Part of a small language model's weights: width 448, vocabulary 2984.
MLP neurons of a small language model. Each row is named by its layer, matrix (up: input weights) and neuron, and shows model dimensions 16-79. Each number is 50 + 15 x the weight over its row's rms, rounded and kept within 0 to 99.
A block is one neuron, or neurons of one layer that tend to fire together. Before each block is what it responds to, as a language model described it from the Wikipedia text at the highest values.

Description: Letter J in names. Word-piece J or j, usually the first letter of a proper name in lists and tables (Jos, Jimmy, Juan), sometimes mid-name (Azerbaijan, Pramoj); also ack and og inside names.
L9.up247:37 49 35 56 37 40 24 65 61 46 48 43 48 46 55 43 26 35 26 74 08 45 73 33 39 65 45 37 65 65 53 29 48 31 70 07 35 35 60 28 58 37 52 51 42 29 47 59 56 33 71 64 57 69 59 43 51 50 47 89 57 38 38 76
L9.up338:61 51 62 55 45 29 52 32 77 57 42 58 37 53 62 62 69 46 49 44 56 56 55 43 68 63 39 53 58 41 27 39 44 48 31 53 26 27 54 42 54 45 46 35 49 30 31 40 44 58 71 46 56 41 51 33 46 50 58 60 47 22 56 33
L9.up508:66 30 43 68 43 77 42 05 44 72 50 40 34 39 69 28 48 30 11 50 31 51 51 67 37 58 26 52 27 31 36 54 57 52 32 65 35 50 50 46 45 41 46 38 34 81 46 69 56 49 53 25 40 58 33 20 33 35 59 26 54 43 69 45
L9.up670:47 55 29 51 61 68 27 42 53 65 74 70 44 79 60 57 60 30 18 54 33 90 39 18 68 49 32 51 38 45 38 64 67 73 41 34 30 56 35 53 52 35 43 49 48 49 49 48 40 44 36 24 22 60 54 66 53 24 22 74 28 61 60 26
L9.up901:49 25 30 45 64 81 50 72 62 30 56 23 45 52 36 52 46 11 45 34 17 48 54 38 44 46 46 31 33 68 61 58 32 31 48 35 29 73 67 51 59 41 67 69 48 56 45 40 53 38 39 34 44 29 67 40 49 28 31 66 66 62 26 39
L9.up1150:45 55 52 42 27 62 43 76 52 93 48 46 31 31 74 44 51 37 20 31 34 50 74 43 46 40 42 73 39 57 28 49 59 42 49 56 38 51 54 55 64 40 75 68 68 47 60 52 57 65 67 43 54 57 61 42 59 53 57 71 70 46 75 69
L9.up1519:58 42 53 50 39 39 48 59 45 40 63 14 70 49 52 57 32 30 07 54 64 58 41 33 64 63 48 35 37 36 68 37 42 77 53 35 38 66 79 65 51 40 60 43 57 46 44 18 47 42 53 58 63 71 42 48 56 33 69 35 58 53 46 39
L9.up1702:52 46 39 77 36 45 43 41 51 77 63 43 54 83 79 48 68 46 46 51 14 47 64 50 44 71 33 19 59 48 42 82 52 74 43 48 44 56 37 43 41 40 38 47 63 47 49 46 62 72 57 57 50 71 43 81 22 55 41 77 74 20 60 32

Description: Thousands-separator commas. Mainly the comma after the leading digit of a large number (1,000; 5,000; 1,029.5); weaker on other mid-number digits, years, and colons before lists.
L9.up147:76 21 61 54 40 50 73 70 38 36 19 73 50 20 60 44 56 69 47 50 39 46 59 39 48 38 73 43 53 20 51 40 22 31 46 63 43 38 14 69 23 46 57 26 58 47 71 44 21 72 48 82 93 51 75 47 85 25 62 59 67 57 26 31
L9.up294:53 32 43 43 42 34 69 20 39 77 42 96 64 25 34 34 70 61 42 61 62 25 57 86 44 54 68 60 58 38 37 29 60 58 41 38 08 78 45 40 57 50 54 34 70 61 58 34 38 41 28 45 59 45 60 48 62 48 30 46 37 80 47 42
L9.up392:44 53 69 41 61 79 35 51 61 31 33 67 40 86 61 35 31 51 64 45 77 49 40 84 58 78 61 16 37 73 50 40 39 74 53 50 32 53 36 51 50 68 63 40 54 25 44 39 55 49 60 32 50 52 87 40 25 40 50 39 30 80 41 44
L9.up632:58 47 74 67 57 45 52 38 49 56 51 55 54 78 48 27 36 65 33 55 52 57 46 50 51 61 28 47 66 45 43 20 47 44 31 51 53 56 22 56 62 78 68 74 34 38 22 49 41 58 36 78 23 35 57 43 48 48 33 56 61 72 61 44
L9.up855:58 38 76 37 62 45 68 26 56 57 65 67 49 53 45 43 35 55 22 50 53 57 49 34 48 74 19 45 61 46 80 59 49 62 46 72 47 34 32 51 34 55 63 70 52 78 61 30 55 45 76 55 67 43 53 37 63 43 20 45 69 68 20 60
L9.up1350:44 56 71 39 56 40 35 59 40 36 39 56 55 55 49 30 51 69 39 79 41 52 40 46 49 49 51 60 57 47 73 51 28 32 45 35 58 69 11 39 39 50 59 44 58 72 80 47 74 48 52 55 54 44 67 47 58 30 49 77 31 41 36 50
L9.up1368:74 71 73 80 50 17 86 43 60 58 51 41 72 15 38 33 17 43 51 40 60 77 36 64 63 41 55 41 58 81 50 25 42 58 31 23 28 44 30 57 54 51 55 47 52 47 53 56 40 80 50 36 74 34 79 21 54 46 39 34 43 63 41 37
L9.up1769:39 60 46 71 32 31 38 40 68 38 52 67 65 51 69 40 70 61 61 25 45 35 43 34 20 32 46 52 65 51 42 50 29 66 46 59 39 45 15 50 28 35 58 42 69 50 33 43 53 83 32 73 16 42 56 72 52 42 43 70 45 40 36 41

Description: Sports career text. Possessives like his/their before career milestones in athlete biographies (his first goal, his loan, his retirement), plus cells of sports stats tables such as Free, FW, Ret.
L19.up9:62 28 59 30 35 55 51 65 51 67 63 48 77 36 45 53 38 54 57 37 50 38 64 41 20 38 32 44 46 51 31 38 16 53 42 53 48 37 40 38 69 39 67 45 76 49 41 51 70 43 50 23 67 34 86 59 30 59 57 78 56 74 84 55
L19.up245:65 42 62 63 56 61 36 34 56 50 41 45 73 45 57 49 70 95 65 34 40 64 26 41 37 57 63 56 46 36 79 57 59 16 40 42 30 60 45 50 46 51 58 62 52 54 47 34 55 31 51 69 65 48 54 41 45 60 57 31 44 85 41 59
L19.up374:20 34 66 45 41 65 46 28 53 60 46 40 70 54 51 45 43 75 39 47 52 56 65 42 29 67 85 47 74 30 60 50 44 64 37 57 47 57 35 58 43 57 25 54 52 32 58 76 43 60 47 63 45 53 39 69 50 51 36 38 69 65 54 57
L19.up1012:72 39 41 59 38 41 39 43 46 45 43 48 59 53 48 54 51 55 50 38 63 39 53 55 31 56 46 59 35 49 44 58 70 49 48 45 44 62 47 45 51 34 66 49 34 65 38 24 52 39 64 49 48 33 52 49 58 64 56 45 49 46 52 54
L19.up1140:62 61 41 39 47 43 50 39 56 69 45 52 57 55 59 73 40 55 36 65 69 44 49 48 17 58 45 57 33 26 61 69 52 42 66 46 42 65 48 44 31 81 43 42 86 17 44 70 53 48 46 84 56 38 44 29 63 77 53 57 39 47 46 23
L19.up1614:68 43 75 48 50 41 00 37 60 65 70 56 21 28 70 42 38 84 24 29 98 61 39 40 51 33 64 45 24 55 56 47 30 52 43 64 25 58 47 70 61 69 13 69 78 39 51 67 33 51 69 49 49 65 39 15 45 39 46 25 49 66 52 52
L19.up1746:60 83 60 67 41 56 37 74 32 62 73 33 42 46 52 70 51 81 40 66 56 57 35 33 53 45 46 61 58 49 28 56 66 70 54 62 47 56 39 36 28 89 37 30 59 26 41 56 71 29 61 59 57 35 38 36 50 52 41 45 49 54 53 37
L19.up1752:50 63 52 58 43 50 45 82 49 33 57 24 65 32 42 71 33 65 26 48 57 68 50 43 34 78 60 44 68 40 31 29 54 43 46 62 42 70 32 28 41 64 56 57 52 32 47 42 73 42 54 77 30 33 87 55 70 24 42 48 34 43 50 36

Description: Later digits in numbers. Mid-number pieces after the first digit (86–78, 3,712, 71.7) in table cells and results, plus some word fragments like "Tw|o" or "ter|min|us".
L13.up1716:17 47 68 43 67 73 70 51 47 34 58 65 43 08 46 44 38 33 36 30 76 66 50 55 49 62 53 45 70 59 55 61 68 64 58 44 61 45 75 54 43 74 39 36 76 52 43 71 54 48 46 63 80 39 46 21 45 46 31 56 39 30 36 57

Description: Name-initial capital letters. Single capital-letter tokens starting a person's first name, mostly in table cells or lists after "| " or "- ", such as D in Dawson, K in Kellen, J.
L19.up51:84 51 43 37 73 44 59 24 39 40 39 64 50 68 80 60 44 46 48 51 29 41 58 48 76 44 48 68 40 52 37 43 64 47 48 55 54 70 43 63 38 63 70 69 69 54 36 56 47 47 52 45 42 54 30 45 55 64 38 43 42 56 58 52
L19.up352:72 64 46 64 46 34 64 54 60 39 53 48 59 39 48 42 44 40 59 59 82 78 77 54 63 43 50 58 38 41 57 44 39 47 37 57 34 29 50 49 71 69 33 68 79 57 30 58 72 38 78 53 11 29 45 64 35 40 60 36 50 54 53 44
L19.up1022:35 37 38 00 80 69 29 90 24 70 46 42 52 76 51 57 55 46 47 72 29 67 60 39 37 39 43 40 37 56 38 65 51 68 49 52 71 24 53 45 68 65 61 78 56 42 62 58 54 29 41 24 47 61 46 48 72 69 56 18 52 40 58 54
L19.up1135:29 43 44 53 52 65 23 70 38 52 52 43 40 49 49 62 47 60 51 42 72 77 48 54 59 28 63 26 50 54 54 60 62 82 69 32 35 47 51 55 40 50 58 49 77 67 60 88 38 43 63 39 39 75 09 62 61 67 70 44 53 36 60 63
L19.up1342:43 60 67 48 42 73 26 44 25 65 52 59 42 43 48 70 56 63 52 47 72 69 46 56 53 66 60 74 41 18 59 50 63 61 54 51 53 66 44 48 63 52 45 62 36 59 64 51 42 49 41 62 39 44 48 49 26 18 51 67 44 43 35 77
L19.up1582:42 41 48 56 39 42 42 44 54 43 51 56 58 41 41 56 55 48 55 71 32 61 53 24 41 26 54 59 86 39 44 61 67 27 43 77 55 62 36 49 42 49 49 69 67 40 49 65 76 60 44 53 53 44 58 62 49 40 62 39 40 35 44 29
L19.up1665:45 79 57 49 29 51 38 59 79 08 55 31 63 52 52 32 60 49 50 52 74 53 59 52 73 41 60 31 67 39 35 67 48 65 31 46 34 35 58 84 64 65 48 42 35 26 56 80 42 37 55 42 34 35 24 49 66 46 28 52 22 44 68 48
L19.up1789:44 39 47 12 50 51 35 69 74 44 40 47 43 65 21 65 52 54 33 42 40 47 48 51 42 39 54 52 48 56 44 65 43 32 59 15 17 34 52 73 49 55 67 91 42 51 33 54 56 50 57 29 21 30 54 59 48 68 57 26 40 43 37 52

Description: Subject person references. Sentence-initial He/His and possessive 's after a name, referring to a biography's subject (His career, Stephen's, Muzio's); sometimes final pieces of names or titles (Mill-er, Kall-e).
L13.up1251:49 54 43 47 23 64 45 32 37 78 77 21 53 38 24 53 70 37 72 40 84 27 21 30 55 40 39 61 61 61 61 28 46 48 25 45 54 56 50 81 43 30 40 59 42 53 70 47 68 37 56 45 52 38 51 23 70 48 33 40 41 27 55 40

Description: Modifier before works noun. Adjective endings or quantifiers just before a noun for texts, artworks or artifacts, e.g. class-ical works, several books, other works, Paul-ine epistles.
L19.up346:51 82 55 28 54 63 67 65 60 42 49 41 62 45 70 23 58 40 58 38 87 36 63 37 63 73 40 31 49 41 49 44 74 56 49 05 44 42 15 37 44 35 58 69 61 54 31 44 62 21 48 46 31 52 59 59 36 43 46 47 43 68 88 60
L19.up613:62 55 38 63 49 33 58 48 47 50 39 74 49 55 50 50 49 43 49 37 68 38 58 50 66 76 85 44 86 23 45 73 44 47 51 20 63 42 54 38 36 48 72 59 63 15 56 47 37 39 49 60 60 51 72 72 68 51 69 42 29 49 74 46
L19.up1172:53 45 26 32 66 57 53 80 59 51 65 42 44 75 51 37 25 43 40 36 67 34 54 57 61 54 57 82 58 47 42 26 70 51 49 53 67 56 43 34 51 60 59 57 50 52 75 45 47 39 52 50 39 45 38 62 65 71 66 70 59 30 62 45
L19.up1338:58 53 46 74 53 51 60 22 58 61 43 74 53 64 66 62 61 56 41 22 60 43 47 57 56 48 38 65 52 54 38 61 59 58 59 40 60 30 38 30 34 41 32 34 45 75 55 66 58 11 38 46 50 47 26 64 55 39 34 57 33 49 37 65
L19.up1412:46 36 35 28 50 83 85 53 63 62 54 45 59 38 39 61 60 21 64 56 76 43 38 47 66 47 59 33 49 29 29 68 82 44 35 42 48 56 67 36 30 49 51 46 46 60 63 60 79 54 29 39 22 85 53 44 47 38 80 48 22 66 68 43
L19.up1452:54 76 54 50 49 71 61 57 61 39 30 53 36 64 70 29 18 58 64 51 54 39 55 41 71 44 30 44 66 65 47 36 45 48 47 58 58 47 66 54 37 30 63 50 56 42 34 33 74 31 63 67 36 38 46 65 55 48 65 30 35 58 56 67
L19.up1454:54 39 55 84 55 45 41 43 53 58 49 42 44 60 74 65 43 39 57 19 35 37 62 62 27 58 42 66 61 52 64 56 77 66 51 45 30 48 26 43 44 02 66 29 45 51 38 56 46 46 58 46 40 77 57 25 43 40 56 41 59 54 88 60
L19.up1662:39 62 37 77 50 71 64 57 58 55 49 31 63 41 29 28 40 35 52 50 58 61 61 43 86 56 24 43 30 72 19 75 64 39 30 44 52 26 38 57 33 23 48 41 49 47 34 29 49 33 76 53 58 69 51 34 72 38 72 47 56 45 71 33

Description: Number-internal separators. Commas, periods and colons inside numbers, mostly thousands separators in tables of vote totals or attendance, such as 8,741, 22,203, 1:17.97.
L19.up34:33 73 39 61 74 51 57 43 51 63 47 47 46 74 49 30 55 55 31 64 62 41 39 36 33 40 40 21 61 44 67 50 77 61 34 23 30 41 32 60 57 34 44 58 54 36 53 43 26 58 49 35 19 78 51 25 70 36 48 59 50 34 59 66
L19.up44:58 62 56 46 84 51 51 59 61 77 43 37 25 57 63 62 50 78 19 26 68 32 67 43 47 61 60 37 54 37 37 59 62 56 61 77 00 54 35 46 44 54 49 39 61 47 65 53 56 59 62 44 12 66 79 44 67 47 50 42 37 62 78 57
L19.up56:55 40 35 21 61 57 62 90 35 35 54 74 66 51 54 34 50 62 36 37 51 56 53 34 52 75 44 33 39 47 42 45 49 59 16 54 65 44 72 47 64 52 60 48 65 56 47 22 26 41 56 47 55 53 55 88 86 72 26 45 48 58 37 48
L19.up553:27 31 48 41 51 40 40 27 70 41 23 22 66 50 68 60 61 56 65 45 47 34 56 49 55 57 59 39 70 39 53 56 45 57 47 72 51 72 46 42 53 80 61 43 04 55 34 65 43 64 56 48 54 69 44 46 53 39 49 67 54 56 71 55
L19.up710:47 66 51 45 64 30 64 41 50 50 49 66 54 83 51 63 50 56 10 52 41 45 42 40 52 51 10 51 55 60 56 28 40 49 46 51 43 52 27 63 44 72 26 67 45 19 42 57 50 58 75 33 42 58 51 62 59 42 54 50 75 41 57 74
L19.up1186:83 60 72 34 36 50 49 38 62 26 22 59 58 42 50 46 84 27 35 46 43 61 48 45 43 64 51 34 55 52 71 38 29 24 51 45 56 46 49 55 65 57 71 34 53 61 70 60 58 64 45 19 75 63 69 65 48 24 50 29 48 43 61 72
L19.up1240:47 66 45 43 70 45 35 64 55 35 43 78 62 53 57 38 34 66 34 42 64 53 19 23 58 36 66 42 28 51 74 61 47 59 58 57 39 52 38 69 40 57 41 59 78 47 66 54 25 61 45 39 35 45 65 56 65 55 58 48 42 60 46 79
L19.up1252:56 59 58 61 40 45 58 63 66 55 23 64 37 28 40 58 30 54 42 30 24 57 27 52 62 38 62 38 62 43 57 67 31 98 71 14 23 50 55 52 59 48 71 38 52 61 53 59 50 72 60 55 82 68 64 42 65 42 42 67 47 68 70 49

Description: Verb-final word pieces. Word-final pieces that complete a verb split into fragments, just before its object or preposition, as in provid-es, ser-ve, expl-ain.
L9.up207:37 20 46 60 77 50 49 41 54 43 85 42 34 46 38 55 46 51 60 39 47 69 84 48 53 44 56 57 37 38 72 59 10 61 64 44 31 64 82 21 28 67 50 49 57 40 56 56 59 50 43 42 42 20 61 67 35 42 57 44 28 73 70 57
L9.up647:65 17 53 64 58 44 42 32 63 49 65 35 50 44 33 40 44 47 87 57 19 48 64 74 58 25 19 69 41 74 61 65 55 50 35 61 62 41 38 46 38 30 63 39 39 21 58 65 73 28 32 36 43 57 61 51 24 44 58 38 37 56 54 69
L9.up821:60 28 24 66 41 74 61 50 62 73 64 71 24 39 39 52 47 44 56 76 62 43 31 55 61 55 39 51 49 60 78 42 53 49 60 63 48 36 78 57 57 79 66 46 60 59 02 27 35 42 33 38 48 71 50 49 15 38 36 11 71 68 51 45
L9.up1031:41 17 66 45 41 43 40 54 59 08 74 70 46 67 45 37 60 57 47 46 44 50 76 56 59 59 38 57 27 35 50 41 56 39 66 71 52 25 89 41 50 37 39 36 21 41 66 46 72 52 31 33 99 64 58 73 34 41 66 51 42 52 46 51
L9.up1115:62 36 40 30 67 41 77 53 62 31 45 27 38 33 40 70 65 59 56 65 31 28 59 63 52 37 36 50 25 29 52 68 57 51 55 53 76 54 49 30 34 39 81 47 55 56 43 34 23 65 58 61 43 63 45 33 59 64 32 38 41 60 56 23
L9.up1480:33 73 30 65 37 34 41 77 36 30 43 65 45 83 34 59 43 48 67 66 38 34 61 37 51 59 44 58 42 57 49 30 43 63 63 53 91 41 64 54 50 33 56 53 34 33 56 43 58 35 49 26 62 38 27 49 28 42 52 59 63 58 67 60
L9.up1628:54 24 58 54 57 70 43 49 47 26 79 59 48 78 41 51 55 53 36 40 45 54 77 09 56 56 31 74 46 33 46 70 18 34 40 28 60 33 54 46 65 32 38 42 31 43 49 58 66 50 39 35 76 75 49 34 40 27 42 62 43 55 50 49
L9.up1718:42 46 39 42 72 52 40 25 66 74 62 58 18 92 32 53 55 46 85 55 41 08 33 55 46 45 35 74 49 59 40 43 46 44 48 63 43 34 67 48 40 54 39 59 20 49 49 30 39 36 43 37 38 55 39 57 39 64 42 29 37 55 37 41

Description: Word-final suffix pieces. Final pieces of multi-token words, mostly adjectives or participles before a noun, like promis-ing, beauti-ful, excell-ent.
L13.up272:33 68 41 41 68 75 64 53 52 60 58 24 61 83 61 40 44 22 59 40 37 46 32 50 79 81 48 59 51 44 68 56 42 56 55 42 44 58 36 26 45 19 55 53 79 46 49 53 51 62 35 51 19 59 36 50 38 50 37 54 72 31 58 16

Description: Place and origin modifiers. Modifier words just before a noun that mark region, direction or origin, often after "the": local, American, United, Western, the ending of southeastern.
L9.up311:48 35 40 49 56 62 44 70 26 44 38 59 73 16 18 42 59 53 81 38 49 59 70 77 62 46 63 71 64 52 37 75 58 63 40 54 57 27 43 52 42 60 54 37 39 50 50 24 36 57 38 58 45 48 65 20 54 50 64 69 55 61 38 60
L9.up664:55 57 58 44 47 69 51 35 60 54 80 22 54 45 79 50 31 72 62 62 65 66 10 52 49 54 68 32 48 47 82 44 43 54 44 66 66 38 48 37 29 24 47 65 33 64 36 39 36 41 57 34 41 51 26 78 33 25 29 42 40 38 49 34
L9.up805:52 61 42 57 17 52 17 68 28 19 26 61 52 39 84 46 63 25 39 56 50 24 71 92 80 43 75 23 72 54 42 15 38 28 61 34 48 46 36 43 41 52 72 50 43 50 39 71 47 64 48 50 62 43 60 65 55 14 48 46 72 47 35 46
L9.up1058:30 47 46 66 67 57 43 35 32 45 43 38 21 16 55 48 51 51 36 62 51 34 43 27 41 35 68 55 60 61 46 70 64 22 74 75 68 72 54 65 69 40 60 43 68 44 52 41 47 62 56 41 11 47 51 83 45 54 54 57 54 54 90 25
L9.up1060:45 43 46 36 22 74 49 52 39 71 33 42 55 57 55 38 38 34 36 31 75 97 66 57 53 29 16 54 38 45 55 63 45 56 61 51 23 45 39 76 56 59 35 54 60 47 64 51 51 58 70 34 32 73 53 76 44 37 31 54 32 72 19 71
L9.up1144:83 39 35 60 42 77 62 43 46 23 34 63 65 39 50 55 42 49 67 44 39 44 46 33 57 63 55 48 68 73 46 54 62 35 27 41 49 36 41 66 81 81 26 60 31 40 56 50 63 54 70 71 56 53 68 36 49 34 36 38 66 76 64 46
L9.up1224:41 34 51 81 69 33 60 45 52 76 57 38 73 58 82 53 33 54 55 16 56 60 64 30 42 25 48 47 54 42 38 50 51 23 49 56 59 45 53 44 56 61 52 64 72 24 18 37 55 41 62 58 02 46 47 34 65 55 46 54 86 37 71 32
L9.up1245:38 46 48 57 66 72 47 65 47 68 45 34 53 25 43 55 49 50 30 42 60 55 50 64 50 54 54 62 48 35 45 74 61 42 71 68 46 46 34 38 35 48 44 51 50 51 39 45 52 30 54 58 33 66 45 59 70 65 67 19 71 44 26 35

Description: Predicate verb or preposition. Final piece of a main verb or linking preposition just before its object or complement, such as claimed, suffered, following, due to, criticised by.
L19.up160:63 47 38 56 43 54 46 35 68 66 56 62 64 70 59 57 37 58 38 27 38 24 71 41 66 61 50 58 68 78 59 43 57 56 07 49 31 54 68 53 48 58 58 40 26 62 30 16 76 54 50 47 35 38 53 46 70 48 66 42 50 70 68 42
L19.up183:76 56 48 70 65 50 70 46 83 64 51 48 29 80 54 40 76 41 74 44 59 50 46 45 68 52 56 58 71 56 46 55 46 64 41 33 41 30 32 51 40 52 69 45 39 53 46 29 56 37 69 76 66 42 41 49 59 40 46 64 42 58 43 27
L19.up324:73 33 64 39 83 37 60 60 36 67 91 32 34 55 48 70 32 33 52 63 44 37 54 69 30 26 31 93 35 66 77 59 73 58 35 60 51 30 61 68 24 46 63 29 34 58 28 53 43 38 59 25 41 62 17 41 86 35 69 37 52 47 44 48
L19.up683:50 39 61 32 51 40 49 54 48 54 52 47 56 68 37 58 38 59 21 73 39 43 55 57 50 22 42 75 69 33 65 72 51 73 63 43 50 83 70 50 44 51 45 15 27 53 52 48 44 18 88 22 59 79 26 54 79 43 36 63 24 49 43 45
L19.up981:34 61 58 49 63 67 40 46 59 59 10 20 27 49 61 51 89 66 51 64 21 34 55 34 34 52 45 64 57 72 29 43 70 52 20 57 47 39 59 62 76 80 40 30 33 57 41 55 43 72 61 67 73 44 41 72 25 40 36 36 38 41 81 18
L19.up1040:69 45 42 52 43 41 63 43 47 62 57 67 49 46 55 30 25 36 32 53 65 59 49 39 93 60 17 53 75 72 71 43 46 52 09 48 65 64 44 33 34 33 85 61 24 52 40 56 60 49 55 63 24 29 34 43 50 66 46 20 57 50 85 56
L19.up1175:60 54 44 53 37 51 27 38 77 53 51 52 47 61 61 63 47 54 40 72 45 41 35 58 54 45 29 57 45 43 78 47 58 41 36 47 43 43 66 63 45 41 59 40 39 39 49 49 19 53 63 61 45 53 55 43 33 31 43 61 44 56 38 49
L19.up1405:46 34 39 45 46 39 27 62 23 38 46 40 63 50 58 67 48 62 50 66 40 60 69 67 58 55 65 42 60 69 51 67 33 68 62 41 88 28 54 58 40 51 73 76 53 55 64 47 18 36 79 29 24 39 24 37 37 30 38 69 81 57 55 47

Description: Event-introducing verbs and connectives. Main verbs and linking words that launch a new event or consequence in biographical or historical prose, often finishing a word: announced, resulted, because of, there was.
L13.up181:86 70 38 32 79 44 35 38 36 55 70 43 46 48 37 46 43 60 32 79 46 45 77 57 58 78 22 48 63 47 60 80 38 34 59 42 44 49 24 35 41 80 43 50 37 47 73 59 24 33 45 53 24 71 28 77 46 44 32 41 45 58 43 43

Description: Capital initial letters. Single capital-letter tokens that begin a capitalized word split into pieces, mostly names after a title or descriptor, as in Jesse, Jan, Juan, Semifinals.
L13.up1003:51 32 35 44 60 35 53 49 44 72 53 35 59 53 57 60 71 51 64 40 35 68 52 25 60 48 38 41 33 56 48 35 52 14 64 29 55 19 53 84 55 56 69 27 53 60 48 45 59 71 36 50 49 32 70 47 62 65 53 41 27 68 55 27

Description: Sports results vocabulary. Tokens in sports articles and results tables, mainly the leading pipe of table rows, plus word starts like scor(ed), mat(ches), round, Play(er), football(er).
L9.up3:39 46 43 53 56 52 36 18 31 50 61 53 56 39 11 63 69 47 31 77 60 77 69 25 35 38 51 43 44 66 38 56 43 61 43 52 11 32 50 58 10 52 47 52 64 37 72 40 25 35 45 28 31 37 56 37 38 51 31 71 28 85 69 45
L9.up321:58 35 70 61 32 40 81 32 44 42 68 49 50 40 45 61 38 42 17 54 79 62 91 36 28 41 76 42 50 63 62 49 48 53 53 56 75 71 42 60 13 43 45 51 37 25 84 64 19 48 61 48 41 47 31 38 65 39 48 29 54 44 68 36
L9.up368:47 32 42 61 48 87 87 60 50 36 60 54 47 36 45 25 40 56 34 62 49 35 50 73 50 58 63 58 51 48 47 33 46 59 54 50 35 54 49 46 56 54 26 65 62 43 31 49 60 40 21 39 61 53 49 64 66 61 60 45 37 33 46 57
L9.up445:47 64 58 73 65 39 48 43 22 47 54 27 59 60 47 36 42 40 55 48 57 36 37 29 36 62 56 39 52 48 69 67 74 36 55 57 40 38 61 51 42 51 49 40 60 56 65 55 44 56 53 50 50 44 51 16 22 61 40 52 57 70 29 40
L9.up454:72 31 26 58 64 49 45 52 43 49 40 45 56 12 64 77 33 34 37 43 58 40 62 52 18 06 52 80 36 68 42 35 55 57 35 58 48 50 61 48 31 73 64 51 40 24 59 50 65 39 46 30 65 73 53 50 48 59 34 18 57 54 52 44
L9.up1572:58 36 60 41 28 44 41 57 56 50 67 44 47 50 42 54 41 46 45 50 44 60 62 01 60 44 50 47 27 48 39 69 78 61 46 62 47 86 46 68 29 57 47 42 45 46 43 45 63 28 49 60 38 34 42 45 47 54 37 31 90 79 36 51
L9.up1643:52 47 59 49 28 44 48 39 44 49 50 59 27 33 48 46 55 45 53 63 62 57 63 62 18 50 19 61 56 35 69 43 37 42 59 46 22 50 51 45 42 31 74 25 66 20 46 41 32 48 69 66 58 42 42 53 17 55 30 53 73 75 44 25
L9.up1690:58 45 63 50 68 37 48 29 42 57 37 77 54 32 73 68 23 69 34 43 55 50 51 69 55 56 55 56 56 65 44 43 57 60 35 58 48 36 39 79 49 67 66 41 64 40 58 62 47 48 35 24 36 42 72 22 67 52 51 37 32 87 50 50